config = dict(
    n_layer=8,
    norm_place='pre',
    positions='rope',
    qk_norm=False,
    init_out_by_depth=True,
    optimizer='muon_variant',
    schedule='wsd',
)
MLP neurons of a small language model. Each row is named by its layer, matrix (up: input weights) and neuron, and shows model dimensions 213-425. Each number is 500 + 25 x the weight over its row's rms, rounded and kept within 0 to 999. Numbers have three digits each.
A block is one neuron, or neurons of one layer that tend to fire together. Before each block is what it responds to, as a language model described it from the Wikipedia text at the highest values.

Color and appearance descriptors
L5.up40:488517484534489483489503503479483506519467533551474447477515507475535506503518480510493515500517522480489500533486476514508550482492469506473522486473544454490468549507518514487466538489514527512508525506516502491462485511486490459483512519489503461520448474498495585518489464476462503518481499508476492504472451475451541482501495536523440485504508494533494481454475487501495497483499505474487455479517452469512497529476459500475490511497481504515513522487498460511482453492503546511494479494484469448490509502498468503480460478469523465516516502464495476485481480510499436449468474508525506469494514522491495524502536487591503488536483475
L5.up103:491545486527458466552481499493451524492453471515478519468482449495466511529473489529552509494501506506533512542476501497481543547493491486478513457486516495522505518513512499493483503507518475528487527530512506502503518477490468451503518520508468483483517471528501495488509468484499490492522530488521526474505516486471527543543475524501486501544500518523522473475504507484535525482520471480459521517501492468458540485523539475538472505515501506496488530499500509466520498496485520507485487467526479511471523550485512508464530512476495499465527497514506544482486492495501502543514454547528491504501536498498482583509493545514482500482444510
L5.up403:470496496479462527509490460471512501448505484473505529490470484532529503484493460467482515490529522500522458509498488496470512460447518522491516493489485472492481505476522518458490524497480516537514524550504505480554506531519479500469512536489477500524531454473510522490453525472470519482467545473467519486463487522502505465501452519497507494502496441471495490467504491517547496495499531511544525482515512487483499488511525528535507483533494516529482514494503519523481480493474556466486526457472500450479504500499550554480466499476462511525511463476530475391509482482528511512519517497530515467467511522492512488438459536525453484507476549
L5.up446:506494473458500481540509523498495450510527502502468487519529466523516540463456491521493537521490487512500461494478518477524501456475521526485520493517521459509492534550486527507554483512501474525549447554471517494477527512504511522539464521520507533500515463493507448497513491523499527503513480498477480460487553491470481470495529478499509530520520514519462490459543468493540511525506460482514506456513513508488495514519466490532525537484546585452497511529455484483523486495483476539470511522529483494460505542470506500489521583524512539488483481521505522509505520545446514477497530493504475484508482446535516508538482521511495477490475511
L5.up493:492474516492480503512492509493507488511480548509508505540512515517494490453455502493538537505456500500506585512485505491553504486489454568489539501479483467471502505492487548510546511501480500495483445504463509497491513565506495537493486512516474522548505521543504484544459452474495489511484499512489470508536542476492491501485529473504511496523531502484486518517549515509520505487517454548520528464520512483478485496502514509470544501526477517475494502505520509515507486562490522484550464510541487525477461527493525509511516449529459500513467510494484476488486496501513529545535481492508543490525513441493532520487489468476513451493461485
L5.up533:528490478520432480509508509491490479503454551517541502477476492505523491494489473474534539528504534526518486515494492564516490488520486509512508558482523518490483502478527521518455522564525508474481530525473539509481505524535490543499503511488460513564508476542554478524452541489497472492457515498514526469502499484554526502503521517503458482494543448497497537516525483518519529478498508475478489488499491490512488471503498534474531473543501471515498509473543510493499495524520487513521480519470479503537545493453523524473499511457530493503495480531498522516495521498474491511507503524488529489531539458492505482510499476517497526507486507
L5.up591:469474493491456452498485529506531480479526537545482492528494514490512463479506491506519461557519465550464498475497476464485491503540491490504506484528509505497479484503473538519514488539494506491485548499507474487469535462501485506524492502515490507529526478476517528501498460464510574506544478498506530498478489504479567485508464466482492517496510481478496528472499536527540498493506495512485494522442479467509523491538459517504533531532522501479484541500498544509531540496486516500524509470476491531463511493447486540487561493498521460522497461496517518471521479495518494471547528482541538503510481515459450480475454465527462522523510530
L5.up946:515469480496466531509508546514532486461529502503515510472508471498540448518470491480531484496532521477526525499489477464512529499498434512432498485494496465531481522489480538465533503446463547475429523471497486523517432492535541558540528464523489537496539484488509460514483464563475540506478507513497547489513539485516530488514525479494496507484524489488463526481507504542502479511510487546473484475490497484501516442506513465456551482525517501504488495456495516448497533505557499472515508543470514530476521509516527528494495492504473517506513512483513485483479489501510500485480515469516528430511515444497504489485505489505505575503486485
L5.up991:504470481513478467508485519540483535476525462546532562513516493512510501471472509488558512510513494531523471515543531513492498487509484485472486528535524467533530509470456555505477506519486489504503520544505553545503477505513518508547513504545467543469492475499536443520508494498501505549483523482493481486453508499537505507494487540450511493510506483483494508506488528529574574527444500510523504490456515476464463477491504502538528477479485525522509485465507493490485513499508484488465541518516493535437532510478531504482523493512477485489476489495512533483475494505527548485465511506510470463505518467512523507482463493500477529521497497
L5.up1102:489512466508501500525498501505501534486456531480536508487485469494431496494489460502509514483517565453494464497505514495530506526453469573446516513484523481470510497516521536498524484517492480511489519469491505492530502505510512462485453489519498532526486481493518470504498475482537530496495483507467543543513492514551477468470490478485510542512492472518492554474497535478521519486492512460462483491506485487481511463499493516467484480466453538437510512495502511476488471473471508549501508471493479516486495506537506498505503521463524503465516504487497485550492523447507497493492523486525494481497550517500457477497495532533554481552503520
L5.up1126:487515442507479517503501504507494477516523512453483545476521515470511547465486481502506513485513554481524506514509482439470518487494483491488500501505495470473486520490529483543538499488505467490495450503517519498539507526503517508461500530520465521513540469491493474543503518441444508494472478536496482479495519486484508534522529512507463494530453459512497519476499493510477468536530512486488467508481469500482502487534478507506500535505484522497485477479502526504454496484513509482535520472533469508481517500462475515472442481489487492494483532517493526502526468506505511507523504519484558477498509469464491508497487516503542477510506514
L5.up1271:494514495505439512510499516501480495437466539507536521509473495513555457482494517524548514509478510555453480526500473498512479505456485494499476505498503490520505516492518541486498517540521481492535468527483508494475472529537497487568456524539473550525479480489538523498488476508498504438486449538512471483465467514486522487534541482482464509487519504488467519542497529525494491523480542493500524486442526492501476515489478533462556511492514495503522483484504483527479490487523483523513452505496467507495519487469489528488459484462544526509488496551473532480483486491493523459480535509508521505505539538457497492474513476481494507512518474
L5.up1607:455533446483540481525472472497528511492502507520504468506475483475537473501469493522523542526477540486511483471514507486457483521526507518455536495496491484477498493507471524520477517521468506540525531523492512492489489523541502495495457514501469513449493479529482448521491504508516527481526477513534475472460470448478498509505504484511502493506501438477430496520494539490530522473506490543505499496528521488510546458505471497491545529518488503489507482473501518523464518508459481504480509507500478504472514480476556523484488480502505491506508429495494519444472460479523491529506524480532518443528525470494532535444485448485479462439467492
L5.up2323:487484478488512502464493494487521495455532521502500477501471498511491490503532505467497507527488512457474477512498506511476505509469511524471510508495542454465526474541500494531511500511510510513520499480509518534492525520498506501536489510503433517479505520492485499481488488499529483491490506497490473496496518529463478487509492484535500560481507483511476535466476508523515531485506503549500471483509545446501481486486491524457519455507514510515415493502469489500477479520463509520526494446488495468499519527492514499482443465474507527512519491475528505494489512539547487487506514504541536544491460489506477523570560428504486503465468514
L5.up2369:475520527491446491506503536517547515480516505559533506511503508495482475539526514537511531468503445480482483528541476503497513528486512486495466469452478461476492506477502477494504516473502483464521508480504530497468549500473500492506481494455450526523497504486496484495474499487491515496486518497508489499501531526513517519517528529530511556503514499488479557488492555508532494521503469479497507465521469488527455544508511527500490493481514508512469463494531500520513502463536505489534537496532461511491488512489519555473438506494501477486416539496512492444570509514520492480455511517529514477457488489500515529497538538498548534474533484
L5.up2398:481467492483454536539527515504502455482474502490497458471488522522510492456488503547517485487515520490491470501498515506516492501463506493499484495467515498489486534505514530470476518544522537529496469465455490515495506523512498514484520528525501513467541505485494469509503497521497485491505518517473517518531488480530497511555523483498500517526512501525515507504484502472533503502501464534511492501510495499509490493474535504484478534519532527493448509535481495492496513495486492515485493500566491488472489475477492481485470503507558526518521504502509495517502444460498467486507526505518538487497512536464525516508512477509471504490497527

Physical description words
L4.up546:479472478489486519515496536513469542478482488524488507473497498509505517507459538498539544518465524522507531519485505532523496480508458479494509489488485471456479524465535505512494468548529508493475509493474494525487487470486475452535496501513476541469484463492555474512491485488463477505513520519480538493477537517535515499523507497470509483503490509501502508489507524495530500527515444496462506492499490526503464514512471519509515486501489498485467515500483501524511506513521506551459521453520496544500489537499529479478489480525508483508526517497495520471483490501487498502523549471561522524522506523504495535495493540510511500473502536

Materials and products
L4.up364:511457493524506485483493509495530498500496482478494516502503466476489474495423477503492485487478514477500488515523503499493481487523504522458511487473499468525486506508448533527521503509515469501477524521500484517498490491509527494543494471512531548500538471494496504502529516509467473524439510530525466471470560476481471514503496507483510483498503514524503510457473489512546495463443493510513527500480502529503526427493508502488493519510499480517459501465484471490504524494513527471499509510524451510445515484493518474488482494516499504499507513517514492506470470450510493521469559495470481431502521479520516511518524473454515509507542478

Before material or substance names
L5.up21:516498513538498492521506478478461541537451524537459470480515511472549516476488489523539473514502471507485523527521515472520514527453461488488506507489530541533493518516501501484520498509507547482495483472497543538525454503510524503504475509500449539489504465482502466501457491477498520483498535512522514499494547443503479522509496454502510510525488502522521513491537496479560478455480491527483488514504479538510484513453518464497514507490525522505518494488524468502527508570527525545505506496505503506492521490507515502482544464511472534481504513517514493493521498487505501482461509557562479511513508504515492527527475520462506514491450479
L5.up43:530469499511495488508476525534488448545512487480516519540504515471499465469515526498537501506470499486491523521484497519498522498492545505524488515468499442550512491471449536538519486517502492469531510517499489543500523481539495481549468491486531534502531494544483513479486496500477509519492467488521482470480541534552453508507504473473485495475533486531550521486472540512493548515519500532516530497438544502502446519530517510510487538458527490496497491507510542532525462530572552474511525495483469481463492521504528525506522529521475517476545524479504482488523476484482473511512473515523500516498495487550493578507520479492501507493530487
L5.up100:514497474497487509482504452471501530503478557481482532490494469508539491440483502523480502504515503494487482506506465515521548494484504535476530508496470487508480501533503500530553533546496473494495493537490484478484436541547494509528502524515546545458503469505537493479450511463487501470461479536558462487447478471505523481496511469468500522522511486506545478504529492474532485506451502483480524470512500472463502469494498476525473498506499511503486496495491486513446513517467519493565485491509489492500506528499529493467450472482539505460530531511491483504451476445498484516469549506496493508504494479455480519482500491498481517511490479
L5.up148:474482505496503504504452493448548503467445434485460485494495467508544478510502484477545509476463475476468481528494496498543499550508460514513494515530480511476474479524504521487512451546496533556477516487493473487483538515502523518541455473539476503483559495486506499484458495486489510532457542498543472443496515532447491494552521510479558525530523503501520513477489500490512451475514493487499513475482499485512544452533508466488524521518544497503491496497486520505482525513533481518500510483517435518493495476516509481494492514514546496501511486497518471514479502487521499502458504529552473502524513458496528474472512451457501491548477498
L5.up196:477486463486486490498498510529486543536513509498524504534493482470515516499502485503464492524528525520482511514539482489516484472515500477513504477529517487535515485513495498469559499500437523475495546451502521487534467498500548496508533456498436545517510534526481526513507474481477517507428563492519517525493511459542498498450508482477511456495499502502511534469532526481527454502483489495483511528508517454515495477578471506501534511527487519506461502508552485445478489506530543524522486519470489556495487484533500513507570532545502524500515508506518448484483499480488469521493549500517500454519492473509535491514488528468534457486501516
L5.up320:458484470520451508451514515488528517515496457497477500536453464468514509465506508504496474458495487527488527514485508504491521489491499455466520510498500514493500511521513531476523471501498522443494566486526485533512483466513526457494500518494511521480526505507430506518478481475499532556499494537490496529468475520492482483504556527479505498528560514501482515471512488504488513514534486495514510517556490456469531517536518483480488529510490493473501535518509515509492469503417503492460470522476514500491468504537507521520539495482571507524513555523473484505490452502452512514478548493504471522528469508514525523512499517486498518481497485
L5.up615:527490547506513514500481529495513526461442470509508498508491473498509479502500445513527521488508501453490492534512498496488511526469471468508494463492489516486502489505461531477495493521487574530454467469480488493494523476506534527471482481514516475534536497473477510530469465484521518514527454499478556453477511479490499536513507494493512482536490485567524492485443486537516514524506496520521523484492512486488540503471488459506528473473520508503489529479500521491511528512497523551502486471516507505456521510504497563507521492498503519481513524562471501489524519499477477506516497484512480451501498512495508506536469490513475532471412512
L5.up765:491494540531508502557477446505485472508455505492526482491485503503511512496477509484497465447504513491487491504465521526530494525536541521482542460518490540478533513522504488517489453510489518527489482494494502513519510528497499498543523526510486503494470492487518485492517459469489489511496502525521446466461492529460483470517481537470534502543493461508493489511519529490508529456498523503510495463473515468529483485514484506491540491514454544492524502480523457517504511513508490482527491543507512516477471535487470519445522483497525503516489489487500532499519451495499551512492512486488520483464522466487505488503503499484496514490504491
L5.up992:513472496512493463494439486511500498465517503473528480498507489520518463490513495505516478538496490490482447498527505496497477552490494507530567484509519528494470535511480520515474468496457461546472455517502486525484452459515517520534525486493504475482473494484481522520487470533510493498525503507469494466435487485491481489464506467525521518506447478529533490461464496497505476481513479515500511470495534503523498546521493540500534506492502508499527542521504509465465521503498541520515556481518484491488455485496490513463503518577512489487490528504459490476505487480529550536485502480546494509509494510532497510447507467450476477529522486
L5.up1028:486519523507520519499494520466509548520488528504451514483515481490504503483512501481515493490445500507448539456487476512495504541478492493465511540468502489514490511500494535518481466513495532492516528496462553503471481537500521482505472500533491510512458465490525505535475483511496482534501496545531490471530556496467497509516516495505530513492475499486568499529516464485502513504480514472466498518454523521505518523536533490533538504504491528501510474529518520526494494460532481516512507521486497559529462568522506481520504531494535508476483493507481533484520527485511486506492481471519490472484508481486495493518469454523507478514516489
L5.up1108:503497502509511527509486482486484473498503528486526501562513507451494492501525551512529507489479502494482510508502497533469553476469486537548540525522485494525513521496486511492523511539487488519499502492516484470456519479496501467519504455507475489495480497462505447559511490503459546475498406522521500468436499550476483455506536479496536518558499528496513451478473518523489527505503508490519528511502500501489517499487519522468533507472477522508475458511504527517511506500492473481544508484504452510558499525523525559446507473502512518461464522463465451473510550537523472518515532483510551486535460509501514511436506506460499495512513486
L5.up1243:508456491466497500515487504510458487455511479512509470485535498503502529500521547471516520432451442508508531508526528498507460541483539500484464485484476471524486476492437549501495519499486505487473487554500471490473475475486495508519472476526486520510543469489454500529514491485481516507537528517486466474495512473501474498467501500531479495504490483496492506493468506493536475512499489455473513506507498510457474519495498530512532486506492531493508498497517476483482497517489505497482575493477508523507514527486491491496503502528499563493452503466517501534502454468552527514504497475495513470455512505444484491445470494399496499537503516
L5.up1549:507549511548493505482477494494508469491493528474468488501522517478508467484482535497501552548500532505502544494515501527543483498491504524490487508531506471514490533492480485517503529549466435484499514491514523528491526506512481508485476501500527508496512494477511463504486521478487485484482505518549507475474504484515484515514506456487539507527530536466546471525535494491544522459513551500458515483539551508481487477487524464528521524521513497486451496526516534526508480527473546488504497454519523532513525527532514470452476463500550518492492462530493485472495531464494497505486551498499501492476499518511480498500484504508512534480545477
L5.up1590:458528468478494505489501501525548515564517481497487489497506503515549512492495485463516501492489512477528509480473496469528498519488452475471508451526502482488482492477467521518499533502484506487514515447515488522509530489496519501519525488509463510486494474489495511542500422481497479503505506486523493480492469501498473491492514476478515428498535497528501465490511476513517465494518482528519473471475460534486506525494478483497520461502503533486485523504493503522513518483506520491557513475499514554430474477486508454495537498510566506537510486457507431440463529504524499508457474467501549489453473509496496529515489500463468481502502480
L5.up1591:510499479495474535525491515461536484485465528528474485486517496526527514483456479505486503494469474486501498551512489499503497469531446547460516508513508478493513535534436520472512503541462470490491475517481485504493487485507552521523495522519501545524531545513510473507471477524481505489473507515506490491468533454518505476483511498461504472493521453468511499489475469504517475496445502526503501493506527489479477468520518451470530524527457504519495495480484495512468513499567504488539497502525449503491482481445516502528495497528513505460501518508531480519484493436484531507513546512529503459497527484477489479498476462495525503522484467
L5.up1945:495482450517487494463478492486481477499469503546504472503518496448514521525471488481534453493503484480503508551511512480476504494498521493469472492494485465509505511522534488510547454465496537516470511512493493486513476516513522504544553480462492516525488484516517494436452486510513457538508537471437473475531510506483528501454465466526494528498544520506554455488469471504512488497536505530496538513491477467526518495543488478495479531510480493446479493482464452491491502521568528469524498487511501504478536501495485508524474527472476481489483503502573508518486493481497537509482510502512487447482512520481493498517514479467518470530480543

Natural-history word completions
L2.up52:498484479561493502515501499498480487494510518456533477488508450444532529478499498466472487509540512488518493497525474476512521484494481563519496578532546478533524529499455519484513508526504513460456480521491507505517462480492513501472471510500521507495498458487523499465472530510515452511481489499508498484465482590445480513475500504480497463525511498518502476540546496457490507448477451500451492518455491486471496506498503499493481515485485468469479518511481545495490513486436520510477502515498512533516447499485455480476488454509438520533539528508477503485520480487516487474490521490525533520495537449540461461480564491460494530529489530
L2.up690:532479540502480505491515506542493523492473520481542508551479526478499473533474475440497505460498538470479480532516470460539453469513459525484534518512497516482471482469534473503474548545505477502517553509488546502458541468468517512505508472490475497476512479464566502486503516486532505515525497456455526496489463530516472516476499515514500494484588496486523507514516554474509527483520477457430491557508491503498468545475523541505486536553478497491490520500495472531491473537460498523525526498505520496469512524497498508482516514494487518515513523504483485489455527474513495518511505496499474443497490480525491533565518521540503474506471494
L2.up770:494482523497484538546491511461507502469498513522490499529496509505516500492495488477542526512516496456496464514510513520531477473511485515505529482518510549467488460535495475496493522503470516492491515536486487514533502507524526517542497492493463528489555427502484489494442497523497496507509515492442510510498464481487513469481515511520479505508519482492526518456484459474488522481523477533488523517450498482482486525462464527464505490534481471526548507501497463507516511496510480458509513526513514536501527493454510543454465476488475510476516496497463482539498456490489535434522519515503510468528544466469493488532503521536520511496528506
L2.up1884:496497477507498479494520464530491485469507528521534498518511504506502480514506522510501519474516486495473474482535485512525507456519464455512500533539531492497502486510518552477501487530508473536485554495480509508484509487468502544551487445463539514501507484530535516491508539517491556483490510474523511510515466532502491494490529532497479498535517481538470508491503489496527495512461489467485442511469493491501493503475436513520501513494489445496496521497500518476492549505482437491526516526479525521518529469487479507496479501483473523519521526546502481510462500510513533519493544495493563490462515494521488445511518538525504511484490527

Temporal preposition "in"
L5.up125:485513539476476438490510473506523513501513466474457470490535487527508481493507513511521490519500512481471493502480518532486535515493524454496526509464502542484462470456476493544542500515517490511501593530471546469489507505483516497519529515529466487453483525502494472490449493487499493491477523514497475514494499541512550504505499478500510508489464518493515532500503473470470487458510468463529473539503451483536491511544445500505508495454462513503501498553525489519451475471475494451495515480495509523513515549479479517528521502470485522507466552479515511489509500518518489507506494483521504500510519496506486514513450492435509480548515482
L5.up143:464518472518494457530486464501494508489464514452516491506493509471487486453501508504487516479491470504452494496491570501473507537470490461459476511495525500498528518472480506502547519515518515513508496483504507504458495469523492506521510525465503512516474497541527502479525511509501497526538504521495522505485526487509482566484483495499475456471499484497492467484497514513483479510508548500519510497477518489481512509500440513502472493511482499493535468487504498500476486507471500489503519499469447497499512568549483511529500495545487489485530510472468511503513517494530535499503476515506502526496505532491552496511462534499538488547567508
L5.up466:485525490487466512518521471533473499504517507496498494493498523506464515478491499466524444514539528543462460518475492456516555479425478466554476511523547454496527476561466481518517508480485536507453514464516526457489448487472497501507492467473481480534495560556506507523481470465542483498521503516465513532499515445500470497508495509475485499500489481480500536503515478503483474540481517464504449520543533486513532488482518436506457530501444527497503469499501484455476465479501531485522504503461491463497510544476460530480529488537462474556500459531551452476500469517443445553525516487489456496494512486506531533508500470480507535475495509
L5.up655:528472456506517521498488505483510518464500540492525490522537494505497489514485469509513520504506494480532469502480505520515491479467523510517476517511525481461448497495514497518510521505534496466546496502513485486471496494467509503500475530458514484505447473489537480508508472451489510477533458524483526471534518470517502524509490494484489533504462469470520473457451510439484497487530476483526499535511504494466501500488492458471454479514519541470500502536489532531510492509487495459495519523501490475480481546473468520486481520508475499465458465497500498524499489551485435503563504520509522512482488475495525518481501470536531485494505487
L5.up831:492485524478508494544524478484523537482481511493531475485510452502522525503526516497525526517465508455465505492511497469491496498517476503504504546470510503511495543503521489537506521500549522537515524518483520453481514524494508490497493513519505519490515477541504491510513464505463494501486479498445495469511456479514522517490503551479511503508460507468476508527501500475517489472502497479518510530535488499449488475453521429417502541485521501507535515533466507496450496504512481541494512535508487482481517501479490477493467492515506496507485509521512531472484464499495494561500489508529491483489511475508490512495500482534514455495476513
L5.up1165:456531483505467544496481475508499478480519524474523534518495550518478480511536471480535494505484471471516495484515490564526452551473492496503456508475497524537512523472486498524489507448491518544494507533537453442488539478464501489520487509537473487478502500502488522514429447482507490499494509477499540481531569516533508500464533519534482479531464525543496502490472548462488589511468475511510482531496498526473464523523506518510464475496495521493494486482533468504469449481467465524475483510503483458490508499556489482491498503518484528532508507537526496487513502473528530556530494499467518508509512546468502532507481487451523512498484495
L5.up1202:533500499498492509509507498487486495511506481505513480468489515503504503494550470512512568525472547482482459503465499518503470471495467494464477518492525444507491527498493497498535508533506507497488512481512499463486510524518509452454470505544530528513545491504506469484472466484490470532473472496518500470488505440581501543520513491510546482509540483494499493492494530490528569460507463478500457491524501472495528480445512501459516520499505505474554527497518476507499477484513495520493492544485485456475458509504469469461528476521467505467480467503492504481486458440488511518493505481513480509514508519504508483479499457491484497527471528
L5.up1290:474531482463485507496496493474485461469483438493477490516502489493465486528503479513530519513527491522507501514466483504480489477501471500511494471472496520500511502502480497498475529483511518510479454441492475489473499482529527514507501512523539523468522498496480519552475513466449464514510508529498491540508478460521485464523511525422474539510499482477456502459480512480470498461551530490489522536481501486544535527531514477521482483524482536450520455501489502503452490482501439499497451523494478464482517508464466493481488542493484433483473508537487521500579493492498504501505491504528496502510580499502515482495492521498520489516485510
L5.up1295:502506485486501511518502481488493512509504459465503505529543520464483514483500518470526436508456492512518514431530479441512487511507511490468489539561472507466520495537461502499529483494539508456524526502501482445497506525479518485471463480529505519493516520511442495479445540501509537521507487517531474481532483488498507453446496524518567510525548498502517531495504509519528487499542511489509522478537497470502511537525478469510472480533479482493508487451492500560529462558460498528472538503467494455506501480489486524460493468484498534543477504498498470513495528541507542528480541553511536551482520511483503557501505485492501474522509485
L5.up1319:464474491498496512467491491547497510518527481474462477476517482504508479465515508483501481533529532496473503506508488513467463472512500526538511525541523505459484504490484480480516476471486508479464536477516476476450485516460482497497503485469472490458499506483520493524439519507465496482467494501540520491500506493536506535473493442472504519485506485530510531480486496464471528515507472491501508488518529524482543545490503479479480472497436507483522430494468466514486461470506467534502489542521487449501486554479465480467495511554532508500491476485516504491483513473553492522552536460488486537518539509469535503508473486483475518557474518
L5.up1470:482512456491488538475492524477516511530532472501500529468526497510477461505506469506500475499527488525453456493476458537509495496435476492475512484565488500504526488469521486505495504507485504469443471483521473492455519502494493519498447515525500514512523555488462557541463471496523541508497555513485529484451485521478543493452505523513527522506462486482497486496494466461522474501487535540501497448556526499507494527495507501515501498516485492518503476517489527504462462520509469519487524530482427520435474505508507501507541490503500500495542504502497526520476502462526506464477478503485506492521511531488501532520493508502477494508469505
L5.up1565:494512483470536464523478526483478486549491486478491498510495498499523476480473513505481498537483523471474493496493529495465508466487535505449492519513484477474542482527518495460515473446487518497470501515487468479466484517504454537507546514512511502507483455515480512550514462487468507454513545506517516490517505550484488462449497481483505522511494488497487459447511483508481579485532505474523521498453517489493531529490515483498498483546537482476516456527512480487534434499483504496491508482486489504478511504462499489483570535548535481510535526443460523489519479525523482492518492488543475507494549504494561487490490529507536460498517546
L5.up1847:482531499480457517424484517505478513497477496536491493546499510510497475513485472488505492548551486494507506477424489450510535516517498522492492494482503468519502492475474521460489501499487463465475543499510461483468501480549520537510476534452545456490517527530489437544471520498470490497480491494489516538489490537489490514473470529502461498479503489464536501482501535488512502477487494467521478513481474514538478471466512504573480475526566488496519497486433498494486497527509500515528521535538478486515485537497494486444518491480490470471491533529504490480488528487493497471516509513529494494513523526463510497456505517471502466514526487
L5.up1939:519531482532548481496479484477474493487531479524510492491516532520515503543531529503482497522494508444513454502477503486516488502476519539509519484496485455471511494504523498504522445492495483526481500516446509506514475508487498484529471528490493528476478518499503491568510501504546501509468523523510533500500487490495527523505507475487490492474516474476493511513524512487473456526456508495528444455491549504473517490495504464474514534521502516495526433494527454494521493514439564468474481502466479492472546494482462543439518491489506524514498494493488506511518516454486491505503505509494453468529491499519449498523478499537461461487509472
L5.up2116:461515534497463458500535462496503480504502522514466526557530496472497509494498530470484487519465518477460461491503514445528458526483528519469521535522492471465490523510516453518507511507458478488476503510532525506485487502481522548527465516490485511444548514509498492526484518493502536546530516447516477515482491500511468468482508549537479487479564504485518500514513492468554527500494463507523539478513487464445510499512495492533480553509487514475509469538499485490504475519528526475513564487497488479536466523508488481498534549533485503475490521464509518536519512574561518494456526499519513488493518543505503503511491530481477521528501508
L5.up2187:507506531534515493492496505458487492460538520497494457505485499504487432473518491520521527503497512475490533435479451496474518505546539503491517502501489494464490514497499510515515443490548507526488523529468487487511485567526505515507493507473482449484485499517502501522496475514465482489512512463505513465527511523497472534483517444486525488478530527538499468470473514496457485520488485493483529500549515502524501532507503490482480510494456530477546447483471498495493470506458483477487484507494508497483527502491512491535528487489486468519503519513490497488568511509527508528474541473459510522514538507508513471501424500468558524509522516

Preposition "in"
L4.up413:500473494523518476488463493509499460485496462493512488567495463459498532466552509527468496524489514517503499473454463505502486520449520525507513508541527459467521504530480497495521447531496494501462507492492525461494501500509489518548499480473543470486499513512511490580490510475514516531499528520497518511541472513485503477511544476531483536475509463480517512487497504517476497518492521528514500501463476464498505472495522468475467507510475475501483450486496484531484492517490470457515508507496542490476489552486491539461540533501482505477504537468445504499581538478494504482490494533463541487464554516425507523450532489517506473483505466

Generality and frequency qualifiers
L2.up385:536454463520470514484477531520523451525512533486503465504476516480504492509460495482471532482444507481483517528515458515494504521498483514492522512527484482522484541507437509481519527463493497501507493494484536520499491457525542501540475497474500506509547513517516466565511480529492508509438506463471519499503540454522477509465524535520469525468497481529516564481526512520494471474506497485496493475493534483522496466479488491508530491506515528517552491502460482488488497509574521481489476478471468513531521496523493475498506498508497503440477492540530453471483494484502474491501562491522499460491536482527484480535481514466475469492497520
L2.up456:523483474510492491490460501515508491490486501501533455540509539463488487517489527503502505535542505494501491486489501459453446484520486471497531505505520540495486495518489516449482494511511480508530500529457507517531515495522503456502504496517527499489520475485528534500508451476518479510511493510519535516527512468565527514490503509450524542488515484528483527504497490464501486492531461445517524510505516497505479433503486513559516516538525494512516474515525485455477482507505516452501502493488494500501564491482554505493491525481524521475486518507463464483422482474541487530513477497515464470515542500512486535525515469507524499493512470
L2.up1155:499477530491510489507490499545512497478502509492498496493500545505481484502491521486489488457475497480497474476528521489495474527514486513479517484528535465504457466477492478495477533482509475501490490496503534528493466490503514543518486516520493473500533492460492488512461516509481512543420491492449491523501496469515488503502499517491479483512546491474490528521538477519508542514508488486486495494483480487487488482515481524466547483518473517491504528499493528528488501481475504507487467468471493525473521480510498488532516441483527517484537499517462471533425492557487478531497511533532517503468511519513495495517505485495531495518472502
L2.up2106:508492544483464503493453505477489466527446522489509508522494501516495508517500514466448531514491538481526516529541507469523460508462493515485479496497529469547470498500464550505503490448502456514496483503479487487520523469505523512514475482511517469490532484475487498489503512511514509514506484525486491529502463482499510455468505517549473473469478534495509511489488518497483497496504506506492506543544482478481515490516478472519535543528577480543530500481525499505489498484512537466463497468474519486467498449486516469488516475530508518474518502495518502523451484475501511486513502541497506487489513516476521506500508484476501499500496488